config = dict(
    num_hidden_layers=8,
    hidden_size=512,
    num_attention_heads=8,
    num_key_value_heads=4,
    head_dim=64,
    intermediate_size=2048,
    vocab_size=32768,
    hidden_act='gelu',
    norm='layernorm',
    norm_place='pre',
    norm_eps=1e-05,
    positions='rope',
    rope_theta=1140.0,
    rope_fraction=0.25,
    qk_norm=False,
    attn_scale=0.125,
    bias='none',
    tie_word_embeddings=False,
    parallel_block=False,
    init='trunc',
    init_std_qkv=0.0179,
    init_std_o=0.00448,
    init_std_up=0.0179,
    init_std_down=0.00224,
    optimizer='muon_variant',
    learning_rate=0.00477,
    lr_mult_qkv=0.5,
    lr_mult_up=0.624,
    beta1=0.93,
    lr_head=0.00436,
    warmup_steps=200,
    schedule='wsd',
    decay_fraction=1.0,
    decay_shape='linear',
    final_lr_fraction=0.0,
    batch_tokens=65536,
    max_seq_len=1024,
    doc_mask=False,
    train_tokens=670600000,
    max_steps=10233,
    dataset='wikipedia_en',
)
MLP neurons of a small language model. Each row is named by its layer, matrix (up: input weights) and neuron, and shows model dimensions 341-511. Each number is 500 + 50 x the weight over its row's rms, rounded and kept within 0 to 999. Numbers have three digits each.
A block is one neuron, or neurons of one layer that tend to fire together. Before each block is what it responds to, as a language model described it from the Wikipedia text at the highest values.

Copulas or auxiliaries right after a subject noun (was, were, is), or adverbs following them before a participle or adjective (quickly, never, particularly).
L5.up129:423459584469506564540481473420485494536479451499530512494452518546509528465538420433453494486461528415598505505518463462418651556462505430559497514526421519476501555466494494589474455545453552506461539557528540557398574490507483547472489510553498401503557540449469557520586420567452541458561495588509469463577475539531581490472549463466527500445501378482556511469441542514633529582459588499466470593508509373545476452514455589388544529472554531465469453448457542492534510477515505577529404455558534485518507447511
L5.up253:394449581577578564439521453490501579443636474543531490368503477495592542537514477533480512531488523464484540548508532490510582437481470517500615472561504447520461489418489562487504377550430513564473528463490505544442589503524421538528489497497420475524451501514492506511549551571482403493450471465536523593520501442558548481455554454463537503506489478425519531640545453633551537537492538497481532530594504549516524444537464504505471526421526397501467521544507495511502569554510485441502398380439506460518499503464
L5.up1197:523538451494478541516527448413498495452445470396513519477479565468455442511478448564550466468514522394479574543612504498477482470450512421595503534468588454491542497458458530509455572408455430544461603578496482556427536429567530568543459510575520503572457554465557574565600553506566532490491417513465433487585490539521548419438558500489516497571580468455467488459498454518510524513540470502472515517538538355506460454515482497450478557486534475511504496445456559538536582500584553512467534452605433510604497525617
L5.up1267:512585516466499497529516548445505483369503455464476418487587480459588442472429548460506516421648437421458512429413555500506512538477502490544572542501459534488494524438449515513436378494504521459454507434494479470485533499497485553526474531469472439487542497467591496464476551573488508516505522503409510509610487504525395434506484496541489443531467508491443506502507551536551551484543536464598480526506540542519529517543560544511499503510500535549438517574542494494479550558531518547576443488477407501537434475480
L5.up1318:586463495505468572507464470406484425404500431518524435493591512603608490470485530449483487453497526493510487461393521551469474462528479459483523489514486513588582509495521441424533427527559433553476563469518603461449525515517436474540478515603471473517535520437481549473542467433558525569394498450386515408537514552493534526455480452469556501477426489584486539483489477422568411501480516548538440468487460525545464524480462471548471537533472523585503603444490477408518471593510574462478508492432435427560500409605
L5.up1360:547469407359596446498459522464500423551462535565463574486496491516491504496461526586525543496480564537460520482437539474486567488500497515377547394515549524514463398484541512475562471536453509485510660487487511528439499542399402538474513537518556557571597471480583503487510430607484441491559566550534498561417484497535563436445494595535456481578425374465559490469490506458509485501425496537498489439486470524504529462403441554506534551439533542472526468525531452489562484422587506491555476624447431419517487569456
L5.up1661:552453482603428580532384512584589484422562534443594460423501445545515570444564552517509512438567487428499541468473479515476531557536488468443542438536474442476443533547572440492478473461523442510484510664430557499436537507536446590463593539512498503513515546444571514499465446582520459470492576560475500519518594560459464486578619562478498493556551383526468500429431610454521447546477546507475461535479589490548537400446413552476530515485597497459473479442414475544559548512445484523447462617469413462464436466507
L5.up1811:512518552465459419499494498395432468518464458493537445414529516523498406527513527503541468511533446476559505507432420522490571456513532438497516470555448480505587531510451598479465395440502427484396521525487477546478539550526427505434453497481522446446545542507571474414491512543477392514461527517438581568570553565435485392443460566513425521428498487532501505455550447437576413436509497482491507525499515516526541391436509522514480535499551483486465534567490470473438541517507560412427394511548550456528464510523

Hyphen after Al or al in Arabic names and places (Al-Nassr, al-Sharaa, Abd al-Ilah); weaker on mid-word pieces of foreign personal names and line breaks after name headings.
L5.up40:489501473532565529475459504423450499500403524558511513503522470594477486549484531404585456543506576500460566575493501579597485572494582501539572508498578432413445549562466497524420513516564497459440527503605483511527483585493518506464436496617487486528441470409502532490489512378586374505518447463505465487413475381488596477543433432512344451547515534561515570451475602451539492494574579469496515502608552453408600450591521497500443467455524522467466474479488444472484498432492589433556509491510369484527500493570
L5.up618:544537523554392527444456523532499469474488517570511524488498420477423516614493430523590522518507446514518503466498429529509430456444562547501499498473582474515447506397569554569443496438529362517480551522422490535443503531485521545484479585503560452595392445484542552523560572497489526470514489507477459480489537492513484560485544422481548545483494431506353545545493463413511474556391589554503486494473453481456445353483513415462536539520456519468422531457526565422478575566639585484599459577532550550477530511557
L5.up655:459448549460504509479480473396475469452491434436467565548612487489531502559576475493509576502572490479490498554535537464489448542476450438604459493391560535445540419470466509591574469507483529508466537474546520481532481485556413464417499429556521500500520496538522457451496459452428505509513435552474557459464569613520452561558486459504463510502534484300527612585447501398491458523526467552560573492497586517539453531503502483469492458586531395556443468479464538526508540473428545466398451447605497487619555566445
L5.up774:491487473434498421501470524521502572621447472445544396525485495545526462573534501468541554472510466415356513522564497501473434445513539554496438560494639530457464598461525457502497629447464402562438494431576502461532567515571543532494525486530349506473496498483566477554518526526385464511435496523532476452494519544537485520487481491436416469560463545474472532497571465492507489520494459462486491547573483586467552476586476558496479499426427435524593508503554480551516467424523571486623561455564479460493548530535
L5.up1001:552433510444419500504472529467462532394466496530531445459505459425480498565531432479428529544513531592458528517498509464456463453559571466583567568382381541493439556551453519518423481469454463432557553492569450522467513493507528526541425433447457433546493533470479446424422523487467565528465485528485552422447586513539485494519473458554578521479509508495602519461527445485545530522487602509480502550514532486532450537551461553460488489484514424532459459475574471449501550560502588549522413440607572585481532557464
L5.up1449:513510464433480453548475518530562551404446552532501433541573515476494515499519562434426556509545522520431505499598469509497427496539493468476557607560497421580449570507508565548504494489465460396492498478507472467531448495476480447382549497493516445462584473491553453555397540497494448471544373408605501471451468507519512506467609498510530600403438527450473506438578449510518486588549508429494565507519412519500518483508568488431452487443411517484501515445435465597505435458517476525478552554509554467461545540538
L5.up1572:503490481508506434493514502527500556494516491490551411497478448545592542531535555521522475504529414547503510516682506497474513504452494478493461577497549519461535479587452520517483479519431386477547563510611513598447521525431561460546529526548496514515565467523422506505440426508451537487432544477480522436535497562505535512478529422506524528519536510587609532457542454428446424481496664536469568438467446545404549542442470488531464533493467592465386493546398541511483475493425553377466456454425505542560444444491
L5.up2005:466432470499500489508474575379524582483482441470467505534533501518461495510517474522565420590518500586484530473491527507491384515454557437450510481546536468461530393445459409565431557531526471397491458448555475547529516447487492534451289650467437580482426480412454486403582556570476370500459512576545491450474466550465411549459443547523519627527407433415524498455573498491525498539481564502512505493512542584517590455574482537542416470512450523525581445517553503474457537472509501422445459479578516514511497587504

Adverbs or auxiliaries right after a subject, copula or auxiliary, before the predicate, such as was not, is also, was subsequently, is soon.
L4.up2014:437468469477480535528454521525535432438523536489572543478558502454484509590546515490494548483513513447483508494471520515492517457489596406476489531503444541560487506610508501427482421617511550567572537534491487529513534438569572467556522486513539381506553569478522472564559500459510465461486497530469535551500477528437469458536519537486516577515484470470537399525553474512562452476527482506507521438440565520568523492412465408465474539527508529493449547357477438528608478342540441452524508598508501564535508587469

Middle word pieces of transliterated non-Western names in cast lists, rosters and tables, such as Nur-un, Cheol-jung, Al-Dossari, Samp-uṭa.
L4.up1481:454521483456553506496481507492446588481498514492529406511577489487455398467488516475582490479495424479489466414500426490507525515573476501517484536428559527472506357473428465486541502397457416368575630445443442505566506564489574523511455533512552532583508520463509443385506521438461506559483440590494526483531494523536411549510454428562440577609514449488555530384529562514573445505448504532417454455561598509455534460535486516537559456483505532547562369523531533577419461535551621409549484450465538441528498536511